MLP neurons of a small language model. Each row is named by its layer, matrix (up: input weights) and neuron, and shows model dimensions 0-191. Each number is 128 + 24 x the weight over its row's rms, rounded and kept within 0 to 255. Numbers have three digits each.
A block is one neuron, or neurons of one layer that tend to fire together. After each block is what it responds to, as a language model described it from the Wikipedia text at the highest values.

L2.up61:136128155088129111124124090113083134125125121133116091092130158116135167128097099100146087178115110092110115106149108159103105149097144128135132127056157140107146132125180119110112105127113108127130176095079113134123095125117167159139135152114121140147145110118145091077123173158127167164078098159078118113123152165110164124134143107107132130164114120127117144103122132117142121158121125145150140115123187157138110131136121081146139189169110143180146172139141125125154148113109133088111119116152133101110134124106136147115133117149137114153124092104150142107124103137182121132
L2.up83:186098158136165146171167098136130107103119119103145097096098181151096120109149129140168131143095088152123136129121106105122113148131119074117091086102141130113121092148147126101114129128098170138131098104085148137147150134123143181147159136144102122108130110151117104144117145132085134123130097122152155131124152127096125120157151144085128092109065140130126123127127159145146137090098184099115130148126154159127118086094101146139177129109123120135119162096142116109126112104110156126102145135090131122155156128141126090102112158108125132173099155122135120151161129117126169187
L2.up323:156066135082201129082165137090095121132142102141121124123134124144148178134107175137148122121142125127155121129118128081118085144114118143123167180093134141108129116134150155127090113129133141135146113124086104147105137143123123148099155168118098157070113079157146092111134159130093114139158123128133110121121107130163148107131152159105133155099124126138139116119159150153073092123115141138146108144116170133137150071112114129128113102126124144119136144083118135165109167124131116163161138131126137142160103121102166134117163120148107126194159130145125110088133099103104122152
L2.up598:144153135129145139135169104100124151104122117121098109124132166079130166164091169141129196170134123132108122124131140136122137117138140127165133145127124116109113106125180155107160150124153128101178130106095090108089117121121103138109176132145154163117107084171080117130134172126126116104099150096126120153091112118095115117115107090119156158130108113169149169153103104112123064103111121142098154110122148115121094129109135136092113124132104134113151143114102141124112128128127114098107112142134128190141095154168169191104146159180111113136157101112108122144121126116109117115
Description: The first three digits of a four-digit year after "In", a month, or a full date, e.g. 200 in 2000, 198 in 1983.

L2.up278:128111134091167109124141119136116127134115131127125157113126178138188129147112122107119124098185142128144123151164110120133117147107111122144154131164090129183145110131093156168116107115151141149137120130110133121099118085122148088147086125134120149135116115167113145134090140110111126160105143079148150211151146137110099116140099140129123175135048114126137133074111167124127122098137139122163164132131166128130140170140156104149137100128104188106131108140118172134124140093169093150166137142128110157129116121152120102111124136110123099163092102110114108098103115121120126089
L2.up281:151128111151138149101084149089179098132116100097115148068094185151152103094125119144134115136102095114177139162138131131118112093145111163151192123111135142088142110151178104163151119142087136116128136125140095140124106096097128100151109145123139138161138118155143147143116099114099106087116143129117174134163134117129121146113133149082146088158107095171151121160192121100121112141136130156110140125149149080153107129148116093149125176097133094121134134135139113134110163111131157147139100118117081112149131115102135116079145149131133113122126135107136139117180140113105112135
L2.up546:117123151126115117113105133133147116087141138146149102165134165120138116073128134139131121146121131116132188125118130130131143105146095123084162117122113117121187112108137163162140095171144159113113142127149122172121133105135081133112105101104125102140143145172116167111104158160105137113101173113164122135129110114122150085104084095090088099165138183137134129143154163103130129093117120078101139104093108112139142145155124091147137114114141146161119113163133185136125161115122125117102096130075144144146157140162139084131158117085135183109124111135151167132103140114152116117
L2.up698:081136098099134147174100168085098104092082117127131107114154160116120129093144117091146155095143132105118122140103128133107112130128142126130140113127110101109139139136123100129151096169159171086133136134134143118098108109145148124111153171132164167121110125120169157120167111162062177146103172125157133125168112129165163138108108135133078134147098098081131144127137124092104128132104137084133096138134114116152155152146134122101145093157159145122193149119158127114110142164096146169105113124116122129161102147106111136114131131134149113165177132096107160138165141112126134118
Description: Commas right after a complete noun phrase or clause, before and, which or an appositive, e.g. "autosome, and", "comedy, Crazy Days"; also colons after Height and adverb endings like -ically, -ively.

L5.up53:150140119147118149168152109119152106153122114109093120115147133143109147112123145128144174132138142115132120108139183122120131090123130133145156121100111075095149116123128185128147092163109126148071099098085135160106085114124074127102077150132146112168119131084120131141106127120107150143154134129170127137149156147165132138141142150118081116100101145086112135172144144136137113141103116105145148112157091174095132118114118146122136152136138133131175137141126117118077160123167078140135133104133167154197135126069142133108157144127122094119087123119138151124140149134168141165
L5.up218:113154122122128094107134131135139120145123146154078119150156106116136187148124126182122141160118114166091117098151128112126102109155121146111119112137149106116134139118105136098135101133126167161144081103079147159156081124161154152169130130098113145136127081146112092150098108126137163127110147127129098127188119107119138113134092116118151142081104102126142160171129154106098102145154157094151170102096102110113126172138111115091150120112092102106162147146133125151128116094147143084110154144147109142119125138108089114099103111117136147164132135177125108166134165108086087137
L5.up329:129144136159147152155128102083107119103072106121091139156150096121160101181112086120185162224140119117147138122146121097117112117182088094154099117143141143122118092167107133149093147125114174152135120122132106120131094109099089115131114183120134129150108124113109181126160124149160123128130131161131120103153108119144158143118104116143120109123126104150125151118116176125134121123133112117177111129125147180112147130095161155136130115139110129117141112143082136116157122111136140147106161137107085110114104105063147137096105111143122147131154131153159134124121138099137116150
L5.up350:171109161112153096105118140137130133128090125140101124128109120154112129134142153124171130156131124128084154141098106127112172118116156146127159093148156134133149167129158138121136121143135145114085155096160124115164159161141115132112160123113159133084157143132121090149111129091091154126102082126124106113095111099118135153111126164099094124184092143133053156156101169100131113107155140111126101155105128082122153108132162160117137115121125111125162173092123180137154122103130143149118113084109127151105142105117134083105151134132118070176108114142142154108149149149113152147
L5.up372:114099120142143113152139101104106147126132073150122148143134145143200144174126143148091111129163027158132125154111123128118098149153152099125105082095092107146153119138172150119156127157125143136134150143165138105129076120118128116111153102149156098108143119095115141121099122161129126121147129124118108121176120090149132142119142148120162147171115136130162108113096149133101125108123103104128161130135132137135165095120112160120138105127083110135144131117090098141171123146120114129152120128153151116081090093176168114112152103127161109149149125098177130112147144155109140161
L5.up518:131142104151148136168153143154133089124137109120107160123154157177115121147123116131190129161144102128140156135133136140119143145138145130115145124098122159091133106140128126118129089113103149113141118119148161126123115143143090135108162134105135085084127070133157146155114181174171163131115147127152093121133097129115134112154150182114130113128135119124119101118118153083117164120123121162096118124138156141120160110129130133089127136124144083151110142125154127137109166128095176136127087111074153120169073085101149130053119139113123147141095085120128107103150131134187152112
L5.up614:135154082103137147144119112147082155123129125124132143156119185125137116146097105155162123161155140124123107103130098114096139118133160113156101142086185117125140113141138135103117105132152144142132175151098139154192124121104112147120150159137107111146180097144129138137147149098119153130102096084111128164125131093159158113117147124093120142114096084164111122101110188142161104122140113134110164146103134156113124154098091172148152142103119139137180140127114111117122101074122176135103149142104142154109065159091166142091145097153116136141111123127118152126111138125113147116
L5.up709:176138130105062081126116135137132097164101163157144111160110106136106139146139113160151071156083177064097145114141140149107139142111130099127107108147147094119096113139134136136135141142134132163159114170170121166162093164130115127124137107112156148130154125116117129147139117162109135144175154136126108094120120096125162196117136135105119084131126117184140087149166091101119136126112113123116111100116148109130110105080148135125121128113143101130139138128141147123154125077145162127123189157116152119131144113110109108109117111089112147174156113134138144154118155128107129101
Description: First three digits of a four-digit year, such as 201, 200, 199, 185, in dates, captions, headings and years-active lines.

L5.up44:102118137110133088163092116115137137160111079162108163113145100124125121169052120155103132122111131109080167152094159139114147127140123061143116155118144123095139103131110153127145143101122108159113153148112122121158111109167107130138160110114114179113157147125118124127152125108166097117089144103137160172172123135133156141117141088117133161107128092155135110105159141119099083148160143127194131100152128136078156090085117175145109109110098143113130110144140123135115138128164104100111140167144138131171142135111156112134122095113144123134120108147144127122156145166101128106
L5.up69:125134117158117086137135101126184148157146131123147136139115123091163109129111140104113134120124125141152138106129111113081088128158153122127158163108115159136151074153121113157125133127135158112114090142105144137135105081129162173118096132117147083116115141161130098142100154148111144088128119098130113191131121130159102143109131120156127130132131142084119159117107160141101103138149145140109173166161095099138146144162095117097119095139061136128143153149095164112140135182126134140144088179122132145131128134106119067133137139114083107139172108124157165153115139104180121117
L5.up255:074083133144102107113106147100154179140125111083148120128095173120171097124121110131139137078106102108170105146109132111147127131139123111132204119092149129136159099161159188176148139148118129141069121113136120164141129170142122153150092125096140126116121135162119139139136180118101084103147149098153100156137067134126147140132138126124104105158113096157102137129149129090154121128140142126141105096141155172122142124166149132133116094128139127117100129148125139107129130112143135141134102127090098128160124114121091105121171104142115163105140161153094163105129109122126122096
L5.up292:075105106137152169162131124105183137118108123097161123127161153154146152153145128131116105142120141148105142117144118097117125096133144156106124109100122157124123116126142149128100115146106138115119163145145121121099153105125157144070131139044117135147110139141134149155133115161141157136149182111162098119184119163134095159170109148106078155106117122119102190134129108120109102175144138149102131110146144124105165103112100119130114108122109129106112106108138107121113165130108147089132130105143082137148151125095103160123176110146103127116078169117097097092113140158145137099
L5.up542:118124122150156174084094173136140088103133095133127138138114121112127123114188159056124116135100153122132141146112113096159119114140150111143134088079165135113145104151186152143121169164120169126099086124134118145129165158104152113108151114151128174128145110131147143140114142092111147101129134074111106140086098135135149150126128164149121143124116118108142138117134156114140110115119187174147133139136107140122089125122100145113117125130110102147144132077133134150119136122183131140133114114116176086105131118138071087138105089117109139163105101102112125126172143137096126150
L5.up618:105130142118124111121139154146153127099107124130119119132124168113126107143136130105126130126136090132150154098138139144127138074194145147098121162071096143134118071160148168138147123135147129096123157149128110097097117140115101161105160118103150098111153130159114157148099172123108125113157122125183111152149084100184123109093137134147146155121111104107137103097144143117083144135129178111113125115129158126122146135152138132137136068090133081127101111195123107099155139121106158131149121189104134146094096109095118142122153127126122137135141148134177129075105130127150141097
L5.up693:092125149099146149103159126158178131113148103106097171146170130119170145178135208156140139150129138127153113147159110094141111111151138088175118094130116140141141106135155149115158111147137133097113135106161144136113142140115106140112130104117147125117120128105145124116098138120117097135096161121120128101128137128110117111144142153153142140088160115080136129133142090118123078124170144110123148159095154118101104127105138086133123092129125135117103074126111119097162147133126079145146098088134136153116139101107087116139171118191081119145111161169170089131101099123123144106
L5.up701:108095202106162122095124141142127144171110115146132137124137096134121156153118125109142146132104151094169117065132120102128136128134134124135112115078123143083139120116076126106103118122124146118120169108083139095148123143142111160122127111086136116100122129130137163164106162127145096128133178107144078090159175157141140156110099113089148129128145101117123142144161124101138145154155130126110140150182134121075137098164116130118107141167114093153138177155142116149150164078103140119131172151123073145105105139125100105094129119115147125150145152135137135154153159145114119102
Description: Fires on "the" after "X is/was/as" that opens an identifying description, and on commas or "and" closing a noun phrase, e.g. "Rinne is the son".

L3.up275:139134123087154135148129127114107131166117131093070122173099103128137105175137128126149148162161096161128147145142120105116131144141139117103124149113131102154122091111110140097172115114100129125137150130061154111170126153176140128092149112119096159118129124111112190153144123118081124155137128138138077148109132124079111095114124130148098134099112113140135122132094137120150138139167118140115122143110149106125114077106113149105171129152077135127155147118106130169179163145094143132128143151140133145172156117154116127078157133148114133163114106153131080170121076109119112092
L3.up513:189136163116113145117162135148118117122111098130139162127139133155117123123129112123086157152135128119101126131101130123145117130110158069107110106154106092089155132129125146103145098143151151146155090123114182124156127107112105117118156137164095102181135144157136143091109147129168145132152091137147084126137125140137139119073112141097142092132117182123143175120087105151136125139154139092119125116116151095091140107145150123100118129121137106108131143154101143139139050162134148115107156097131063180100110125101129094153136131121159172113149106122144165097156127110136099137
Description: The first three digits of a year (201, 202, 199, 194) right after a month or day, as in In March 2023 or On 28 June 2019.

L3.up48:128117124121144091133130170104165164130106126124163107171133177120131095144158094126098141145155106134119120122147159120148127107151078096148155121160151101167150121162099145113135136154125130138150120124134147169103119173131091135118146121142116083161153143127113146166134170109161134109113113128120114145140140098122178136110122148124151116162103088109080202118105099148132107137147142100116145140110087096166142081168135132091115065133124122154116135119117143112121123123131112127136093171140098102086168112109099114104129103169147085154110108105133133128168089143116117134
L3.up605:106111140112175120134150110086112121093175098131132113129131131153109146105125161102137173134144161123157118179140144151179102151127107126178117111156103098123174103150139129165173134131075121135138106125138153125131099136137156151090123124093114149148137188161119113111072120091147151124127143125096109147090126151143153145104126126099124146151122152114140144103104105144139092109105143141152124110150107159107098081144134111153091119151131113146141118160123143119119117129109102123126108115105110149062151151141128104083135132126172142129163127132170115135192161124114075095
Description: Commas right after a completed noun phrase (place, team, organization, event) that add a trailing clause, e.g. London, where or Air Force, which.